Weights of a small GPT-style language model, trained from scratch on English Wikipedia.
Architecture: LayerNorm before each block, learned positions, biases, tied embeddings.
MLP neurons of a small language model. Each row is named by its layer, matrix (up: input weights) and neuron, and shows model dimensions 165-260. Each number is 500 + 25 x the weight over its row's rms, rounded and kept within 0 to 999. Numbers have three digits each.
A block is one neuron, or neurons of one layer that tend to fire together. After each block is what it responds to, as a language model described it from the Wikipedia text at the highest values.

L2.up155:500517467494513491477529514472498502460469479479506503508488525498452522531485491525518519480548539508534462479509489507507453484479507448573504489471511491520480498548522476516461529517493500525484539510485504485485520463484502506468525524501530545558525506475533481499498471510487549537
L2.up230:478484506455506466507521471506500514481491514503471533486493473500533558500498472513455494507488517500525541487502479480542502485508579474469510488497518496509503505514473501493494504480531487494542484502488512462482479489471482501501474496497477536524492533479493458506472468493539497543
L2.up625:468509522458495514441531485502498490492457531478491514521465479502528492499448472503505478478484491515479496482510484471496497493499523490474549486516506433490489456546515524499479475492518497467471489503486513489496474514526483487492479493460501518527515448459534480490499501534507520488
L2.up722:539426514507528446513490472494509482503535474482466530456493493501462477527525518514486539510492486483508518514519476508508524542496493494488508530502508533510473486470476472488496515511461547497487504514530473498482503559476460487494483515468478528515497517494503477515536505530534524464
L2.up968:539492510515497492512466486491478534517503507452496475470454496521526523501455466465466533490545488528488446562510495507482502517512494515496504499491490519475451439494466515516489520514501508525501507546472511490501514532475481518533484513455496515511513460482484479487503556511534562515
L2.up1051:502530531516448481485520492489539511516526542511507478493489506499529483532492532513500505482527480539504529488486488459501570477529511513527499496493478507518469509520480498512522505517501537534463491522476548491481482493510479463494535512484502494511511490523517493508527464477540481490
L2.up1526:535504533503457458473503476480486528498546490490472447454490463507526512531529520482475493491505506530476522515492488501481575536509527542522525506451493515530511482526562496508520508547452541534463486511491500535502508536470480464507531528481540482474512512439503507491510504429537534494
L2.up1541:527499510511491463500528472530500539520545483487536502477508487477490501503469510497515505505474543520467513503503495515457519489546511482485504496461518495466517515521466511461509528487471465498461496499451468511492488504542485478512526522465463510526442495533480527533517526485480495475
Description: Periods after single capital letters or short abbreviations, as in middle initials, U.S., St., Vol., No.; also word pieces within capitalized titles.

L6.up890:534511511501492538507510491501485489525547516496541510541514485526497502513585446485516521566477523523491511483481500489503456473467496503520459512491478501513552512474530477493474507467483499492523515478478506512451535480506516486520487516510464532519501562459477521503508540537514463484
Description: Cells late in pipe-delimited statistics tables, mostly footballer appearance and goal columns, e.g. a blank, a dash, or 0+2; weaker on scattered word pieces.

L5.up84:541461513523491535525492486500494493491533507491517481470515504519500480465518494480513458470500495523469525474449523455511512478457493542498473493484468518521505502462510502513480482513472537467508488503455492457503513512486454436470489506497504473504485474484470509496518494481471569547
L5.up402:496458526478553517520500474478492522506509493476519505523484527503475475500484501480492487500560431470496524519543538482537512488451477516525514511459499495531486544468497537450486506465491476536523507467516508515495497483491507526486510473494488458511463484457521484495516497465487520525
L5.up453:542538503496461541466527486530515502511497491493505512489485494490457504513495485492514523501513506476508562551454506492518462519511498503455478520490488526485511505462480520506541529474487489486505506467497537491511459468514489513505491486501489487523446451488508538496473482484483526492
L5.up761:494521531528483492475564504511504494474539494481558500512533495546519478473486505503502501472512550485487521517484497544447493487474515485478495494506501484535531478509472523450486472485467507537509516449493494527526519501474466472506529531533500524509463469477517473509497476522470475540
L5.up1120:493491538476520530471490476561437529508525480480497488492468478542510500512523531486514490447487496426515490489482535489471490481512515477556477494518511510487469508511507492535486450511496529457499573477500472508516466501523531500466500489487493493491473510508458510543528523450531523506
L5.up1601:484508480451536504488549495455483505466500499467501505540510563546455506537468503521467520506455511506511484510483473487480507501540480485463532521465489516498509489499493484528493513492474513540512515490500516485523495520443473528473484509498484482519497492484481503535529484460507468539
L5.up1736:478497456522552508540473506524492531546544491515469502501497518561470500506510482482468509481504497464520484521525527509456518509497470499502520512556479519496513546423476476484458503526464554533464518486479473520557486508491472525525466552529470466490531497501497507457483466525456540475
L5.up1744:501547482520492469508529517466504482520490472473532492476491513519468515494469485463522530481457470522497505491506529520532514504459462475511513508506496551540486461513539504510520512475482495535471492508499479520508506525536458524467483486442507536510483485472489534510537503491478512488
Description: Second pieces of words and numbers split after one or two characters, like y-ie-ld, T-ate, 4-1-69, plus separator and decimal dots in tables.

L5.up114:511494487507521525569474517486514467485514460511536491491481484480526495515510546498483505528541502490500492516545505549475518503494411524534468466501520485507500523492554519510449527543481500482444518485539493534521476512487512494507511458487461502516495480459504494507509494498475515477
L5.up247:451529559511525497533498518487526490496496465512537510549544489476457490531485561501511549522531521479488537469496494474507478469500479499465578452530495490483463483501443466547504479477486550529530490516472539487538504470495515420497512466485489492503514526519519502505533517507472522490
L5.up434:506495528517492528505518478500539490468512475461504491534498551506494520515496559470487536504542473453463528478477505496511494509498497479537470500475487446476561502487498468481508524503467522515512502507478497528479494447504512509525547507445485519588498521497485506526481468441467515488
L5.up545:492510474480491519469498549518498553487486519464500520499508496509452524481526507475479507486520545456498497494485497516507513500489505461492507505510497507513499529480523496491476514503510515500456504516529465524462478533484558568505528502490471506516488493539553483541503503530487494451
L5.up814:506467550529506471498515488522488524481547486527461509503519544454504515490533514467456566466524491512489502484486498529523506484527499480483499486503518489515503479494511487523537499526520518513448473467522484526557500513501517498518490512488487548519490515476484495505488460503545487482
L5.up850:514510500496488526500482511522530479467495491526492520516501518499475491494518521465470539542513515487538544454530496515507502466471458556491504489497554495523472482513508500505510524501556497499473509505516512534533504517505536512457489504553507498548535468527484484537495495458498441484
L5.up936:483529513526490534528510566483494456465533475497484511501489520469427491498532515470526482498504480461515478497494505521510482530519465486487464499465469523455533532490526536517498509500503500497502475477499525472535460498478538486515514507515517510559501472475509487522471498472437487454
L5.up1784:545498500452497513513509509530529443501505461543495504468485499522496512455512506475520480495510453497506462504473543507543492505558517528487506492494498510479529485545484487481514524520500485485545504497498501468469519476490489507506546552478497485522514498501493484504506506477502511529
Description: The word of after part and similar nouns (part of, end of, first of), plus occasional mid-word pieces like fru(strated), (disc)ri(mination).

L2.up179:464515528496517505530495468491477509477473526490519513498498469522509428489502484469500458472498456478499497507515484499461495495471509451518482482527476463475512509495492505543492539521493504525529531483473524487499505477459496473492487531475487498516470472483515503468476507492486491497
L2.up198:523464501482477525530473521533505486479515516464477524476502503479537535511489495461463497443474500521468512486543487508528495467512488494494508485517488519469530489514495462484523462480510574500525485503464495518461500469462486489539511517483529500464495507456541492524495492529461501487
L2.up383:504511493472510489499533485538482484523529501478514513518489467513464468515461488485524499534542490480522555461502486533493498559500500501489434443540457466528528519511538495467459472496511540515483504465467516524508491491498498500484480520480491525452471509516518517518522476449484504468
L2.up562:506495445544438488500491479517503485475487490523509494518486490495501498500547545458491512528518501482490476493474466467471485516555511466501558548507463533487481503540556498509491491494500503509483494504492498564506549472519457452475495487495451518511505511535463492501525532499473452482
L2.up605:531494491469507466518559516497475481467476511494521509510507435508459483494526495471505502504495497515500522438533470471485488514466495549511496519493520516460482520498545457483512511489475491492439500516509477466505467496437484520486495553468533495459495495512507500474482467535507471514
L2.up1103:475469543528491491488500488537560463515474506496483493474518501524504564505524488451516487483514443535484470490492468468532512520526487489503467493513463444511492502522553429498499513474506520548499513520509466486484499473485494497499470474530471509526522526512441509510480493461522467489
L2.up1213:485479527504507464480524509513484503492507516473536520571460519480492522493541449479473495501524519507518526549460487525524506479506542462453479449481474478552473483496529473459491532507484522443493521497483540460511512499486473483493491487479515512490530531513494432496507490485505476526
L2.up1313:453468494485484496470492493525499543489495501483497552526509520488525483461506481499503496492504527522551509489511436516471484509535510497519465486513476484453495476476519465502464484525477499582501522465487506520494510470468465494478502476524536490527483483491494429488533520479491481501
Description: Prepositions, mostly on, from, of, introducing a date, place or source, as in "laid on 20 January", "towers on its corners", "single from".

L6.up965:533506500481495520490502456474465468486485485488501502518483509510478515476547483486482528479544478459511502538529528512540448515498503471464513491528488467509490545504490528519519514499540512509476495478503534497491467507497470479516484524507504509503507492475553481474566485519454448517
Description: Inflection suffixes ending a verb stem (head-s, deliver-s, cross-ed) and "of"/"to" after role or position nouns (member of, north of), just before an object.

L5.up35:489460487520532510505492489495472484514502493507500481482469474502543466470503472558525493483517505496510493517514537533464506494493528467487499481512527519525486523504494514509510481532493522476491559490536498553523454522493548528507499486512483479532481538480522540529463476505469471534
L5.up853:503512494502461453519485488492521526452530517513474517480491508504476496485499474471470453539461466465521517497489531507502491465531493488526534460505527490480519481479503481472480424536446490467502512495522508520510478461529523486540523573547517495464499523451481535528485485539515481498
L5.up1159:529473515458524507526490487504472565506525481555539491515487492522452518482503493557513502533493441481479471507493493487476484518525526529507525523507464513535507461473477541487480493515527497464497530488478516490497539467520501511433449521505519488486500499544493498479503465464518502527
L5.up1425:529458494502496465451493519525497511475494500500425512490474536518515534476519466518509548488498495478495503510509485525502519537488527493548503479500525472499505515477501489502531485502510482513498523501549518501505493462452495502526467485490522488514511507487499491524501458476489480487
L5.up1442:486535462494528524513504498513454480508498453534448487497546551480533514476506512488467517494507524528466491436490480501528509462499441498538502474459499486451445537502483483481478503491492511481540520462483477488466484475512506500517513571501493484507504492494478500565460493490488480465
L5.up1454:542524458468495496506490517491480537509503476506494476493517515487491538488468494505467529489525507511456511505510486551538493469515471474505502465524478494499494499449511495493528460537531530500539479465510524453515524483507514485525539478504503545486480489488459480479478471493488498451
L5.up1546:521523499524488524538478516505514454518549479518530511536425455510482498455461502486501504506516457490478509526481530507497510463478499512459497541476509505472509475481492508505530510496507512516517506525457547539512485529507518448496507462455479529482537536476508470533500490469467478512
L5.up1682:553473485506478533536506471500494526469519489492533515508461510533481503445518504517503493497501513471517542540527547568509532465489488515492464519503438465510496533489484553531482470536535519492473530497505445523529510498521517465528511494529480470500493492516547516517472508453498501471
Description: Fires on the hyphen or word fragment right after a prefix like over, under, ex, in, comp, as in under-19, over-crowding, out-stretched.

L5.up153:505489485511516484465461495521515514492504465504545488480508481474489525516486473475530489486498499490496518491529464511495477493493507509494531497534495467475548501540490474505503497512471502470471524464536505509464475446501525518526481493499510483534530454495534495480540460501489480520
L5.up442:515492467534511469490512475511467460508517505505530486495509457490493459477513490516504508508512468546499546429494470477503499506486531496515475523490483528505493464506479512506478509496512528475517516449506482481515536522492483472514436484517505514465481422489514479523493490493474440539
L5.up499:540482496502460510478514533483522519488493504522470487516499532493484488497479478514488450482555489573521542475568528473438516482530470469504507463471527513473457492507469524469502518499472515445524506524446542502482491488515507464491529514482453517501484515478478499474541523460516516502
L5.up638:480473496514548536485467514478487470445517516461540481489490497503493483501448504482486474466496505485494506518517500536482487476503461490502527478498506514527508502486484546489491473479495528496469496504533515546493494513463493457512506468473469500517491477510571483500474523498512514509
L5.up1227:468545507491499524501528529480540479506520529544512521521478498527523486484490488486488507522483447502538502489512483521489529522484465524510485519543497476448484533495466508486541487509534484503519510543484530485493470529471496518504474478485499496505487527479493487479499485462479517527
L5.up1363:531504487469497496487503521544522463505486508525486523498510505485466515486485484493512481499497469493505541452489530484498510470510524446502482515487500503474525525483528475456479448544498564479527502497495551490539477547480510521531494533500543496522517472483491472505527497529465455496
L5.up1552:521498478523558465461510496541532450515505531518509492493490489518506486493531498480497450487464455490488509521488505516454471472504517533498455532500509555452547504528479498510506443481500517453482473534514502552489516493474489520459516498538494492491500513474501492496488480496518480498
L5.up1570:454544547512473501503464559501501484466511490497535510478519486534495484509507520471467529463502497527489535540503520515489522504515485473462517531489479496481518562531507472479506466514495505517511498515492478530468507461481527531519458490519506464534469465480498451517491498528515479503
Description: Separators such as | or ; right after a number in Wikipedia stats tables and number lists, e.g. 29.0 | 82, 1–0; 0–0.

L6.up382:505500475508439494488501534504532525469510506526490537464523475498507516539527492495514464493529532491505530535503508468506442486530554502482496506480524476471519500521515504532522489439524484488490506476487492509496547482484545471488440496513497514494508504478483464504487445511479470513
Description: Prepositions and adverbial particles that link a verb or phrase to what follows, often the second piece of a fixed phrase, as in due to, based on, compared to, losing out, under the title.

L6.up1271:499517518445493516486483494508475525500533498530474483515461535519498497462496513485475470520475518492522533495480501516521519515521522482525473499507508467496480507481502487519469527519447486496468476553520530498473471451482515479464498517502498486506465498430512476494511503454511488487
Description: Interior fragments of words split into several tokens, often after a prefix piece (Pur-du-e, Comp-ag-nie, exp-lo-sive, Re-ven-ge), plus hyphens inside compounds.

L2.up146:512493477488515493483492516461478499457467513501471472491459520470521533511486523454448492519500514488493516507522549501519511498510508544510532487487506553475516495465541493505495469512518514473506562529508513533482497506490486480484491533474495474478525509478508511502502473478509469487
L2.up659:465512535548500489493482509534471511492527497544522528448504511488533504515489487506543490478515504487484486495489525520516463523550467521494515475488515487518474546534533503487491527524513504466492512512472504548510508464506477506474519503512499467501548480513481453525483503509517469493
L2.up769:531514553534517497511498548512471486473488553518449434497475498474455449475506474509519489476482501465505496503518507493521450494547500465525478503515459492502472507479472494517482463470518517484525490484441546494501565462430543485512512489523487497494489532515495491488469481502520494482
L2.up1066:512509470538498510491465506498448509473529463509495529494486525490498498522532496483518512468493492519499501527507522491486521524547512545512468481461556468491543489475536513511493530542530489501540518543525552499493498483474507461541495498469476508450490510512499519551530512490488519484
L2.up1139:490473512531490533505478471516496497526487485479502496544497500486530475449527508480468505496549548501493554509527477521488545496519472514473534491470537467463506506463503494533508454486536498471488517519528513481444551480491511500498492486461425470517493520470565543538524533477515466496
L2.up1198:513496527525468461464535484514501506544482487500496478507480525527587518480495476435511484497528490525469512518481491455541474483484511485553503480489492491499508468489487494546466510523516508536521507501494532498464508511489511474479486528461480533510530531536480512517531499505516511495
L2.up1370:462493503489493507531502466532491514525517491508537476424482486511467496483544540539502515493482503476504504522519529502485479491495517504541494516507529465512493548508549491542529459490445433491506543517501513495496497515477477485501487480497464539442533474482510521549483497497497480495
L2.up1543:491504459526507481532457492521438520448463503480523490523531539478533505541507497468485540491465513447475529512495494489478527527430507540475533487483504516505497489462492481510518478522507513503497502549469493518476459457466507464487514520481516479517498509501493528522502458512489462462
Description: Word-piece or hyphen token right after a split-off prefix like re-, ex-, co-, pre-, as in re|vi|val, re|ven|ge, ex|pen|sive, co|-|founder.

L2.up14:491545507511531514529497534519474517498490509497487506523534497490518464477496493458467464470462535534468501476512484441487475537459520516501529515502535540461513543447483551509506501500482521482490485531497532533451513532476501531478459488493462486523485482478490473517477510528482495497
L2.up114:476515484498511533541515492501523457508474512489517493523522528553506489498493493472485464508447507496485499525545530524509514502475469474514522484462484482493499535502490497529504459575482486484505484488520522471489484524478516473486496477493469507487478542509498489508503494511529463520
L2.up377:549517516534491504507486496551497512471517476498502465528494454474499517499481517465524514506487549479522541474527505473499531480492519508468523504515503481493563521497511478517506484449528509460430489516495530497435455539480436499492469537463511490519518482457496545518503456457520490529
L2.up389:549520517510485493522505510490503520505508512502473489501478503483447487542510472477521495492491490491483547494474475527516477496458507478502508509531493500488510490532505478524517523466501483477525523479489487526515433466496509487483489534429483477520468496475494533467477502469517469507
L2.up881:455494498481521486501474479547529513503503484444510492517544556540531527531497486509512479502514444551469508491515447523497510505455469472455485481495494505549517473519518497509490488500502456499498495488500496467489509448436478521535440486511495519512487477444531506487526491508518528500
L2.up1125:444512525507508487462474519476505470527522493529457528487496503490468495495530448493537482509507458501524539497486574462481521494483464495499477559512490481500521474479466463489520488500483490485556505474492496482503467567480504459504498490542502444550504484510541492481490468498522447525
L2.up1424:507500488478512500496479502491503495524506546484472497489456467517482527456502537464491507452538528552491495527537509538546478481524479437561478517498500489460505484526507498532530485515497503455463498515519480516517471491518486505466513552479527510519504480503528514481487517495520495510
L2.up1528:517505476526486481513489507515553482524492481491526497506505470503550441492479485514514469489500521524467552448518524516500509514462479511514516554498486520479506517506463512484463476507486503519490486448518523485479492465526508485480525553483534443483476480483494507496478505473492530546
Description: Pipe separators and divider dashes near the end of a row in wide Wikipedia tables, such as stats, totals, and climate rows (| Year |, |---|).

L5.up232:529549461493515518511516518503523529513523478476504516504492529478539538507496468495500498535551525520527511593464527472518480545456443509459505508479501515471503504488502460477533470482516510491533520477497499508533506492526495510496488487476500515492494482493495523485514497508496491525
L5.up280:491513460494510564545511519493474492576508502496518515492522493479531470537494528497509496502569481468475528512483522506477515495486517491497494534510524481457521470470472536482500442481509446536505463464499498523506491503524525488491455510514473519512493559493514492485469511482486506563
L5.up831:495517467523542502515515539532469474486509521492511493498506513481507516474516512500558476492465519521495520463506486517488547473472463478527473497516497501476482494486492529511502494491462516470535525484491471483529558529508505482487486519465526498507461481483524453536547512458482491489
L5.up1113:496508468515464503530430504531483505491465476494518433513496506521554487514502472492474519447533473471486483500463519512475529527495462502528526518507513556467498541453468484511479485504457486449516523505520541488532479459527532527448537480516507470501520467520476518499500476489478509496
L5.up1197:511445508508463487507533488485505525538494540502455513518507544512496477489497450513501512542484522479555486488482523512489504522481521528529529547468474463487498523512519462487508446517458493493485526486487488475574483539503512528539506503506519486512485495532528529483455460516478462521
L5.up1255:489505527535483488495511479520502523496495488514536530503503510489506472463516514475501524498494515469511476507523521512523458491458529517549493525520475494526483546530526501496485472483510490537511503505470474478505492498544525512493504504485433507537516441523493518502495491460538468470
L5.up1381:478508530474467520512494523486514482512472467467514531516514504459516489489487527503494472545511537488516536494530492483517527450494510486508499492505441509515494512446464504537478486527554478494496476560494483481529458459524491502502516494447507521518499481464479524497453512480536511497
L5.up1724:499503492498513495484524503491504531492484495477460473545493524497460481515550488485519509488491514459529509489520505536473460487501501519488486541507525505484476528473498503524534495508496503478532515458468495484537510511526486534470452526498464451464473521481441490464515480475492458487
Description: Two groups: separators right after a digit in sports or stats tables (|, +, –, ;, the dot in 11.4), and second word pieces after a short start like Ne-, Me- (Netanya, memoir, Pitești).

L5.up88:502516502491508516518482510533484503496500508485504506481495528534484507504497491472495526518549533490547560482494482494490509522502491481500496543515495476494503508485446490538505496536521504513509505434473504508522484510521500492507463496469487508518494486532480483513505453557456525465
L5.up206:529491482517494506504488523504511489529495561504492471498478500480502525523492446561509500526462503473546509486517494523495510495506447459510480511501513485501505533491489519519527515523499517493550495554516514522491474457465458530468458529442483502501511498489467507497494504470497504499
L5.up426:463517501501495477479527480520489460494504466459522487524439497469498527509474469458468461509492493488511458543459537471502498486465518495511483491526498471478491503441522510506508486510505518499511484514563499522504480517486485548469503517490443519463553497482503520520498484488479511478
L5.up507:509528489455489520508497501499551456502476509496475538510498470522478488512501495483474442488571497497477459521524485547515531484499514486524485503462481517483464514516506473443557501508522474503483506511541475461493527510466470537495498492496548466480495477509483503518536461496549504512
L5.up953:508484450490507504523466464462496491562461529506479528510507485524548520469491481490525511504517555540469537521481519477499493513436524509482549515487502486491493552500456505539497496535497469515508495513524482547489494501485494466515453514493520448528476512503491483514534475479503526486
L5.up1386:482499490513495508507533501511492511497496474524497472504464540461476515518487519491529487492433515521492581512494494506508525497499502454527517484496491526484492487496503516510510516532486525489475496503489478504512489502514495497493519510488501471517550511526494536505448472550495531528
L5.up1642:490486531504528484530510500479474513511532488488546477487490536466499499501520523476470481533523526485492529530486441491495563518507496465461485483485502531548483521498501438482493505517489479520494484510513513489500460544473472505543537508521496523489486482470487465534516542485512496504
L5.up1649:507516458487487526484514495495497456530521494513541523518485529472478489536510482522483478504489501484498498493479534532492540529504492499481505527526509468490487465471452502494523485499523463498461485519496505521533499514510512494526482552523542501502506492514466539450484479481465489501
Description: Separators within multi-part place and institution names: commas, "of", table pipes after a location, e.g. "Emery County, Utah,", "Republic of", "Tokyo, Japan |".

L2.up254:467495504482495532523498504550436479494545485511538490498519471515524499469501493515497510519463543477540477497479489519469506539504475522509516471549523508492467523515480519464540454511502503510496500556520523516504518494505522514493569492505473473494525541482498476553489486457479451511
L2.up349:492507509511521506465529490475498447494579525497512507516529483514522502463534488494494463512487481538499485501471493498523498461511471503524488492503498498551510505456512489500531517553473480515503467506497489510492510536477507535451522499523463532480517478444487502478490487448501501500
L2.up695:474497485504467495503518507531527503493504505435513495526512492495534505487521448495519489479519492475526507478451462527530495513519517497538516496526475482498511533501473482470561483471506497539482489499516498506475520474509545520498482564543549487537534501489530489516515556498488485502
L2.up757:516492481516513452520556513493505491499513478496502487536485503481496496477479484479524522565532471476526502507469505484504508506483495508528466515485500494473523465526494492496518525470502505474447480472531484505487489480479568489513484522523560473492496481498500512480483513501558468518
L2.up759:488485518483497502500513532505516515476449431529534515512489484516519496506493482483457481505496460516518555515489499491478519487482506504507458513557489476516506527463510475521512497520512500525472514537481471488530484468491501475493521486509547500503535497523511480508500520487520488490
L2.up1380:481512505496519543510476530541531522495541593520533477498545540484514475508501473472514500526488476493522523474492544510486465510536513517515563504491473502507529552535522491536457483500580517493495485470526475499513476517525502502545511522479478503494542520513471498511479507479499504484
L2.up1594:494513522521450513476490473510514479490493490511537515488504518508495446520533451449477484489523485505484487473506514525489494482544507505499534525464501560509501492515493467503547518559524523490519529505475498486506524501481483483488526449531504491516518506471485470498516538498492463461
L2.up1715:518506513464506538482505457524494535505530511531449511529491561523514513498492477474522494495510496507471512519497511515467450547488517516506544491540477456510509509452499520462530454498545480497456521502523467490527507480494518504507496507466511508492461534529530514507473477488540514530
Description: Dashes, pipes, plus signs and empty-cell markers inside pipe-delimited stat tables, such as — in career totals, 2+0 appearances, and 7–8 win–loss scores.

L6.up1454:531483513475545476491494457489526468518471521614501492490538464516499518516452535515507463477504459570512500545499498437528508469547481518483511519515540523492505486472516501520495480486460502495478521489496489485507477547471469502496505500507509471485532456499445502543498481471530527542
Description: Fires on tokens that continue a word or number after its first piece: digits inside numbers (2|88, 4|0), ROU's O, arr in arriving.

L5.up181:480480526474527477516501524510524480447496470476484471514498508470506503503507474512508473478531541521516499472506546533504483516519507496558508513501503489536490484523491479516497494558492519479489536536493484485507551489561504534508522484519547480484517462499497468484523509462481520450
L5.up308:512517507484510503539510458533511480500498465520539508472513511501525499532511494433512507504539490534518535500466528532475473502496476499472495503481480523511405490520494524477525525526490479460452524463499537481501490494493496512457505483496476515476479497427498522495475485481517460522
L5.up331:486513513516546475471511508525460555507580503504486507494529499483487475509491507497516492530457516488462490539499479519516492509493508523503471510498525454521514489504490525473491449506455470548505514553511532526482500545490492485545513494439522510519498534483485498567490471528494476529
L5.up1070:457502508470544467510457482461498520463521471532506535448511483524526497536487501480493507498484515485523483551552470503508488503557535476513520524505497505517542463545488470538506480505520558492516521486525541548503480496501528500477498506510480535501530508501512484474517521482489463515
L5.up1133:502516465535504438541506525533524487525494474505480519478491528476464481538465497486484498468532435523509534522516489489496496491520487523488478500425522475517528465505534506505482517467527530483482508484496447512548531507551471428502475518512512467487504476507473515519496471498518453509
L5.up1258:507482483465490470519499587454524520481486477539522548450484513474495498477493458489501470515517462518501538501482549509513464502517496554485514494467502480482560478515480531558514505487533527489462512464504496527480498477538453485480491487486527483458511505503450526507501502487458489518
L5.up1394:486528501470498522502532461491505536458513511530528533493505505466503557500464519521511456507519491541505519514515563545491485520519518460475532503509491524511524496477507525504495521478499481515499485491509495481540516499459501509486470535509479546540463499543494494507499525475490496486
L5.up1667:472514498525478452521534496550542522524469507481518539503462513501459524551504543481524481465481482494444506486457469501501482502524519548478515487513511521484473497513517503498560502492479501488523543532471534490467485519446483491462454500468507449521514524501531509500448494477521466525
Description: Prepositions such as by, for, to and with that open a phrase after a noun or verb, as in "illustration by", "for example", "led to".

L6.up280:495484488453489496495488494508555487496527584484486526503498488458517471546518547498552516520518540509515507514491468513482498505514518473494554503522495473490512503493495492505513524482462511453520519466523498518501483539519450556475499474532540522480508495492531479519506484481455453497
Description: Token at or just after the end of a place, person or company name, often a table pipe, "in" or a period, as in "Austin, Texas |", "Arkansas, in", "Springer SE.".

L2.up139:488472496526470452488482505521519503512516522544446504513533450518474526502504528490515508494508500518468480481512527492455443476466428532454483476513497482467492568509518501494499464517489462489450514508540490536497501546512455501521459498488496473495463468497534433472478503452484530510
L2.up804:476458497510475512501510491510538520469478515554499505492452505538474475498472500521504515513509532545502477518497484476490457524533495458521507461495505540473498514470497488477528497522482515495517451520519462499530499491504458503519500525506497444527514503508502511495464479568502484514
L2.up867:457458551475470516501464488549510478510477457513510564542472507537498497507501492502500473476469502527484518509515496497522489483480499497493510546492505502483531531501509511494500492464519522519474515494529478493534476536496515487528503507483463468528483450517511497503482516496506523506
L2.up893:471505481495490497515454469495497558529510519511532502502535489469498505479514504480505521494505496528502508523465520554478438522507510505464520480548511522507465520486490483492457491480535525556503467475483515534507481508505504509528510464514493502469543472500481487521502519522531461478
L2.up1073:447479488500511494485525478498485517500475458489541515508464483541513500496510521463473539482483461517467488483503485532485485439484488535497503485514518459502493509500477476511509498485483513468474502467519503540513472500463454478497517466479499518515504477508514509511481512494469541492
L2.up1194:510468475551516513495467498499500463485477523490446521503466503473534492525496541518496526471478491525505479510552478482517510494526522540491504522481463525488488523540506477529474496543459515454498495483489498546494485501507476522528487502508507497495577517473531459509464501522524529433
L2.up1386:484486500496477489532495492519497494488479492533544477501493501528481515513517511497511557562499471509506490504523513511473498531537471504516510504527507491533478479515508491473534515495525538512540477481501441503478520490477467494527549491460513524520503448509499513545486468528492452477
L2.up1707:519454485510476484468510511506536465506525505533435504501506474503482567517486571482494487522468467518510510496488480500488482467522481462524530462525530470503444502527507474508497539527507527539516488487485482490509503522502484466468482497519509476539518479480469475504477485548512473503
Description: Mainly "of" inside formal institution and country names after University, Department, Republic (University of Cambridge, Republic of Ireland), sometimes in, Grand, professor.

L6.up602:486539504454584474511525476531551477509482487482536520494501514517495539497481512534493482504540473475537532530477519533517510467515438464520516518495492494478516544536497541522496502511465505470487546459531482512499495462530492513512483498515544498456467542487457507554451499453482490488
Description: Number cells and the pipe or semicolon that closes them in sports statistics, mainly the second score of a record (4–2, 3–0) and tallies in football appearance tables.